Weights of a small transformer language model.
Architecture: RMSNorm before each block, rotary positions, no biases in attention or MLP, untied embeddings, normalized queries and keys.
Training: a variant of Muon for these matrices, 4035 steps.
MLP neurons of a small language model. Each row is named by its layer, matrix (gate and up: input weights) and neuron, and shows model dimensions 16-79. Each number is 50 + 15 x the weight over its row's rms, rounded and kept within 0 to 99. A neuron's up and down rows have the sign that makes its largest values positive.
After each neuron's rows, "fires in" lists the words (lower case) most often at its 100 highest values on Wikipedia text that the model never trained on.

L5.gate323:73 38 56 28 89 58 35 36 37 45 62 51 36 56 69 57 31 34 35 53 58 52 29 61 47 42 56 28 46 67 60 55 38 57 59 61 45 41 42 33 43 73 58 56 62 72 58 63 24 64 56 56 49 49 50 21 70 68 44 39 52 62 63 76
L5.up323:49 43 56 50 93 65 54 51 41 34 62 66 25 77 71 58 91 50 37 23 48 64 49 51 54 56 29 21 51 81 35 72 44 46 73 28 35 60 41 24 32 54 73 46 44 34 78 48 32 69 29 66 36 60 55 43 56 53 76 47 59 70 52 69
fires in: "to", "can", "will", "also", "as"

L5.gate95:46 50 62 65 69 68 17 87 71 29 53 58 60 43 64 49 63 39 79 41 69 51 33 62 60 42 69 47 80 51 52 48 41 36 37 64 36 49 73 50 33 55 26 46 73 28 51 51 27 61 49 33 35 32 51 44 29 70 67 35 30 58 84 72
L5.up95:48 65 70 27 56 68 41 58 58 48 25 42 28 54 57 50 40 39 67 51 64 59 67 71 61 64 33 51 84 62 25 52 28 63 67 58 36 59 32 37 38 47 54 48 24 59 40 65 17 43 59 36 53 26 26 52 70 66 47 42 35 53 63 58
fires in: "in", "to", "de", "geography"

L4.gate207:00 45 39 18 51 44 61 93 31 40 38 38 29 55 44 42 43 43 74 61 40 39 58 28 48 65 50 43 47 40 44 42 66 48 28 81 36 77 53 63 76 30 55 72 47 33 41 51 48 45 49 50 59 84 49 37 61 52 38 50 68 49 61 39
L4.up207:47 44 60 43 55 69 69 67 56 45 38 52 51 29 67 66 42 35 64 53 51 39 49 73 55 78 61 52 63 38 53 26 13 57 58 69 59 33 53 20 48 72 36 71 31 28 55 47 44 57 60 72 67 69 36 68 58 33 41 34 49 72 56 46
fires in: "a", "an", "according", "another"

L2.gate84:58 79 77 33 67 23 25 58 57 54 60 32 37 46 30 61 30 51 41 34 63 48 54 54 56 48 73 46 31 61 65 73 48 43 62 12 57 51 34 72 45 48 41 51 58 55 80 60 33 64 63 46 44 31 72 42 52 71 38 63 52 50 44 50
L2.up84:34 51 60 55 48 40 25 36 66 48 31 56 54 52 30 77 56 64 37 59 35 46 74 42 43 46 32 44 42 45 56 60 47 58 40 66 44 50 54 26 49 72 67 35 53 31 50 38 57 66 66 71 28 57 58 35 43 48 20 42 30 37 57 29
fires in: "and", "as", "but", "while"

L2.gate67:40 58 32 45 65 33 41 51 57 73 75 57 41 50 53 55 29 63 43 43 61 35 20 31 68 53 47 47 37 44 52 43 45 73 91 44 56 45 39 57 63 59 63 45 59 42 73 65 42 33 74 37 40 51 36 47 61 28 61 57 50 55 54 37
L2.up67:30 69 58 35 44 32 60 87 50 59 52 53 43 51 63 52 38 61 36 30 48 43 58 35 60 71 32 71 57 53 49 45 40 56 41 55 78 66 43 33 29 49 63 54 60 55 55 20 26 48 58 72 32 13 45 39 45 63 72 52 12 68 53 66
fires in: "she", "also", "who"

L3.gate353:65 74 16 73 41 34 21 68 44 65 53 65 66 33 56 57 68 34 69 28 31 59 58 78 36 52 57 37 67 62 68 58 49 21 42 63 68 51 41 57 39 33 74 61 32 67 43 51 13 72 82 46 38 78 71 29 40 61 45 40 54 56 28 47
L3.up353:41 49 30 51 66 61 67 54 21 59 62 49 60 59 50 36 69 46 53 51 61 57 54 56 55 69 22 50 55 51 28 53 48 64 47 48 46 55 37 34 40 86 25 38 38 60 64 32 64 35 40 07 40 48 39 50 40 38 45 81 18 75 94 71
fires in: "it", "they"

L2.gate302:71 63 60 26 89 33 52 72 53 35 48 75 42 74 40 77 36 47 48 18 58 53 34 54 63 73 67 47 28 21 38 50 51 43 24 38 50 47 50 36 51 63 50 36 37 40 40 52 59 38 45 38 49 72 45 35 26 50 60 35 59 48 40 52
L2.up302:74 57 45 39 73 39 42 64 59 40 50 74 73 60 59 42 39 30 29 45 56 65 76 53 44 79 46 43 60 33 36 32 37 28 54 61 30 68 50 47 52 48 56 47 38 46 59 44 52 58 71 61 06 55 15 27 50 68 51 56 36 39 53 30
fires in: "a", "an"

L4.gate117:91 40 53 69 51 63 60 52 35 54 45 65 38 55 00 59 44 59 54 37 67 44 67 55 38 43 34 34 32 63 59 54 69 50 37 61 56 42 47 10 04 47 50 76 53 62 63 44 70 41 94 37 40 79 64 36 44 52 50 69 35 40 65 52
L4.up117:52 39 58 84 54 54 78 32 41 66 50 62 42 49 35 49 58 66 73 37 59 52 55 56 38 62 15 46 56 50 71 43 64 49 49 58 49 48 40 20 46 41 39 60 66 66 69 64 45 63 59 28 61 39 39 50 54 58 81 59 38 57 34 58
fires in: "by", "prime", "notable"

L2.gate377:40 46 67 46 89 33 36 73 39 57 73 51 37 62 44 53 43 42 22 62 28 48 58 50 50 16 52 42 80 64 60 66 62 43 33 40 62 43 49 32 42 64 49 54 59 42 50 49 14 33 48 66 30 36 55 62 46 63 83 33 43 44 44 51
L2.up377:29 10 53 50 89 08 56 56 53 44 74 54 49 50 51 62 54 59 45 42 34 63 51 44 58 25 34 32 49 63 43 46 56 65 39 56 60 60 38 28 43 73 23 50 51 44 44 40 34 45 65 54 55 60 43 63 51 53 73 49 47 81 50 51
fires in: "would", "not", "to", "could", "also", "however"

L5.gate275:32 34 35 59 71 44 41 36 48 70 45 42 32 55 57 43 27 51 55 45 59 48 33 64 64 17 47 78 45 72 54 54 47 34 58 55 44 43 64 76 30 48 68 31 55 52 27 43 22 51 45 52 32 21 31 45 68 66 47 36 68 50 68 49
L5.up275:47 45 35 51 65 51 54 58 41 59 44 45 42 38 56 09 34 48 45 49 68 54 37 39 61 27 24 38 60 50 46 49 53 68 08 71 62 66 52 88 44 49 47 52 25 33 48 39 29 73 38 32 45 48 53 47 60 72 56 28 39 74 72 58
fires in: "which", "now", "also", "could", "began", "still"

L2.gate154:21 51 28 40 29 64 33 45 46 49 45 32 52 26 56 48 64 21 59 19 40 43 56 72 67 40 55 56 53 58 28 61 52 57 30 25 55 54 45 21 62 48 75 56 41 52 75 82 64 68 67 38 34 30 30 52 56 36 43 34 28 64 64 46
L2.up154:35 41 54 21 54 49 52 40 22 49 55 62 50 65 52 46 47 60 71 46 65 30 41 41 37 30 66 77 54 59 29 48 50 42 54 40 61 75 62 21 80 36 23 56 63 55 46 48 63 51 69 39 70 54 55 75 50 67 72 39 24 64 15 65
fires in: "the", "it", "not"

L2.gate236:57 45 51 43 53 38 56 57 47 63 75 32 48 48 59 25 48 56 68 37 64 25 60 53 47 43 81 44 58 52 49 33 63 51 42 24 75 24 63 79 50 29 48 65 22 77 51 99 55 57 40 46 54 58 75 46 41 37 71 75 34 54 30 44
L2.up236:82 53 60 55 54 69 22 71 58 48 67 57 60 43 69 62 67 41 62 64 34 58 43 86 34 62 64 45 67 71 41 47 68 42 39 60 38 38 76 76 61 36 30 80 56 55 72 54 62 62 52 47 71 45 35 70 59 52 51 64 20 41 24 66
fires in: "it", "her", "there", "over", "him"

L4.gate233:58 76 26 41 47 34 24 58 74 77 40 66 64 59 52 36 47 45 50 74 36 39 44 30 57 54 67 54 60 50 32 43 54 40 64 64 36 62 29 47 62 14 44 65 60 74 57 48 51 54 37 38 51 56 53 51 54 69 69 48 48 69 53 51
L4.up233:68 85 62 65 38 34 41 41 65 68 57 25 52 15 69 41 52 52 42 38 39 50 47 57 81 21 68 57 44 58 43 38 76 47 54 48 27 32 53 53 82 38 35 53 48 82 63 42 54 67 50 34 65 61 54 45 48 67 38 84 37 65 46 39
fires in: "her", "there", "his", "that", "home", "all"

L3.gate314:26 65 57 65 69 42 40 57 67 52 53 40 43 25 46 40 53 48 19 37 57 54 32 69 43 50 45 47 61 40 35 57 50 46 52 75 64 33 38 36 27 44 78 51 70 55 59 14 21 55 33 59 22 47 50 23 41 52 36 46 70 40 63 53
L3.up314:21 60 71 48 78 23 50 32 40 47 77 43 34 30 37 59 45 62 06 44 68 29 52 53 48 36 31 54 54 41 66 43 40 48 66 57 77 43 30 31 44 21 48 29 59 71 33 47 68 62 45 72 39 68 38 53 25 46 55 65 59 34 47 68
fires in: "who", "that", "which", "such"

L5.gate14:51 60 53 74 76 45 47 58 21 69 57 50 51 51 46 29 45 44 38 54 29 43 48 31 64 41 54 65 99 56 66 58 53 43 55 30 49 26 66 28 47 72 48 39 79 58 42 68 56 62 30 56 80 56 68 36 42 43 87 44 50 55 42 28
L5.up14:53 80 57 61 56 52 72 40 68 36 56 41 60 04 53 61 64 67 32 50 65 57 46 57 84 39 92 30 73 38 52 76 72 51 68 27 31 44 64 55 41 55 48 43 40 81 62 54 38 67 45 43 67 61 48 57 72 54 35 65 76 43 65 57
fires in: "of", "against", "in", "about", "to", "on"

L3.gate110:34 55 38 49 55 73 54 59 69 53 27 52 23 48 46 54 42 52 50 45 37 43 50 35 70 44 47 44 52 35 65 80 37 43 27 32 47 55 38 49 53 38 60 38 48 53 66 56 13 62 42 52 50 38 66 14 50 46 95 52 86 28 72 62
L3.up110:64 76 39 45 42 59 36 70 48 47 44 60 42 41 43 72 66 56 65 63 31 33 61 39 29 51 57 46 65 76 57 46 53 56 18 73 66 40 50 74 52 53 70 45 33 59 56 38 44 57 48 49 69 52 41 66 74 37 38 51 58 44 58 82
fires in: "and", "to"

L3.gate135:41 58 31 40 46 62 67 75 55 47 61 26 41 35 48 57 30 38 45 50 81 58 77 56 75 61 60 62 48 45 80 78 52 44 57 42 59 80 69 49 41 55 43 51 47 36 52 73 61 36 63 49 35 40 34 66 22 53 39 44 56 56 72 55
L3.up135:54 66 72 53 47 51 48 34 30 38 61 28 44 52 52 48 69 55 53 74 71 25 67 47 43 60 80 44 31 94 62 24 44 31 51 52 52 50 59 59 43 53 72 49 48 53 65 63 47 42 46 51 60 38 43 80 50 20 15 58 63 46 80 62
fires in: "then", "moved", "and", "went", "go", "spent"

L6.gate227:45 45 58 59 81 84 46 47 52 47 48 32 52 21 80 49 68 43 72 48 65 46 52 51 55 75 58 24 73 58 45 63 29 52 61 27 61 76 43 76 56 62 46 81 42 36 57 40 43 91 38 53 49 61 47 77 44 42 44 50 55 48 43 71
L6.up227:50 39 50 24 44 72 54 43 47 57 63 46 65 55 50 55 48 30 52 53 67 52 28 78 45 86 70 49 53 45 50 41 54 44 48 49 71 16 72 62 55 53 43 60 49 58 37 26 36 31 32 17 66 41 31 23 69 49 64 66 52 78 72 61
fires in: "as", "became", "become", "founding", "ancestry"

L6.gate239:65 55 52 47 79 54 43 49 53 43 64 54 49 34 53 37 54 74 46 22 82 71 59 31 61 49 56 37 67 49 58 72 38 59 38 38 59 68 37 45 55 44 62 23 60 70 80 64 70 48 67 30 67 52 00 53 57 68 75 52 77 51 57 65
L6.up239:48 55 31 35 48 50 43 33 45 71 70 70 32 65 49 49 66 88 49 37 58 65 45 54 36 60 57 43 61 35 37 19 37 27 49 21 54 30 60 20 79 48 65 48 51 45 55 50 44 50 48 40 62 49 27 54 44 65 70 26 66 40 64 49
fires in: "at", "a", "to", "from", "an", "attended"

L3.gate165:51 75 46 23 04 27 20 46 55 38 54 85 33 05 53 60 66 46 50 52 44 36 66 69 48 68 39 40 59 64 60 48 52 69 56 72 79 62 26 63 72 50 35 43 68 65 66 35 61 55 47 73 28 34 51 30 43 53 59 56 55 48 31 29
L3.up165:65 47 23 52 34 57 59 54 54 57 58 41 39 56 53 52 29 45 34 30 29 40 71 30 74 56 53 61 44 35 36 43 49 65 45 33 72 57 54 65 50 64 29 64 51 62 34 64 36 42 69 58 38 46 55 71 71 56 39 57 60 19 41 28
fires in: "it", "this", "there", "these"

L6.gate146:61 56 47 36 48 47 33 48 68 51 61 57 65 67 22 73 45 68 29 40 60 80 42 43 53 55 56 32 23 76 44 40 35 51 53 46 67 51 33 58 55 53 59 54 57 62 69 63 74 36 45 42 27 38 40 42 57 60 39 26 83 74 53 84
L6.up146:45 77 47 44 56 72 42 79 37 54 66 62 43 50 33 59 55 45 76 42 56 56 61 35 64 47 65 58 64 57 67 68 71 46 53 47 67 39 66 41 65 61 40 39 59 48 51 23 43 59 48 52 66 31 66 73 55 45 56 17 45 46 59 55
fires in: "on", "by", "from", "at", "debut"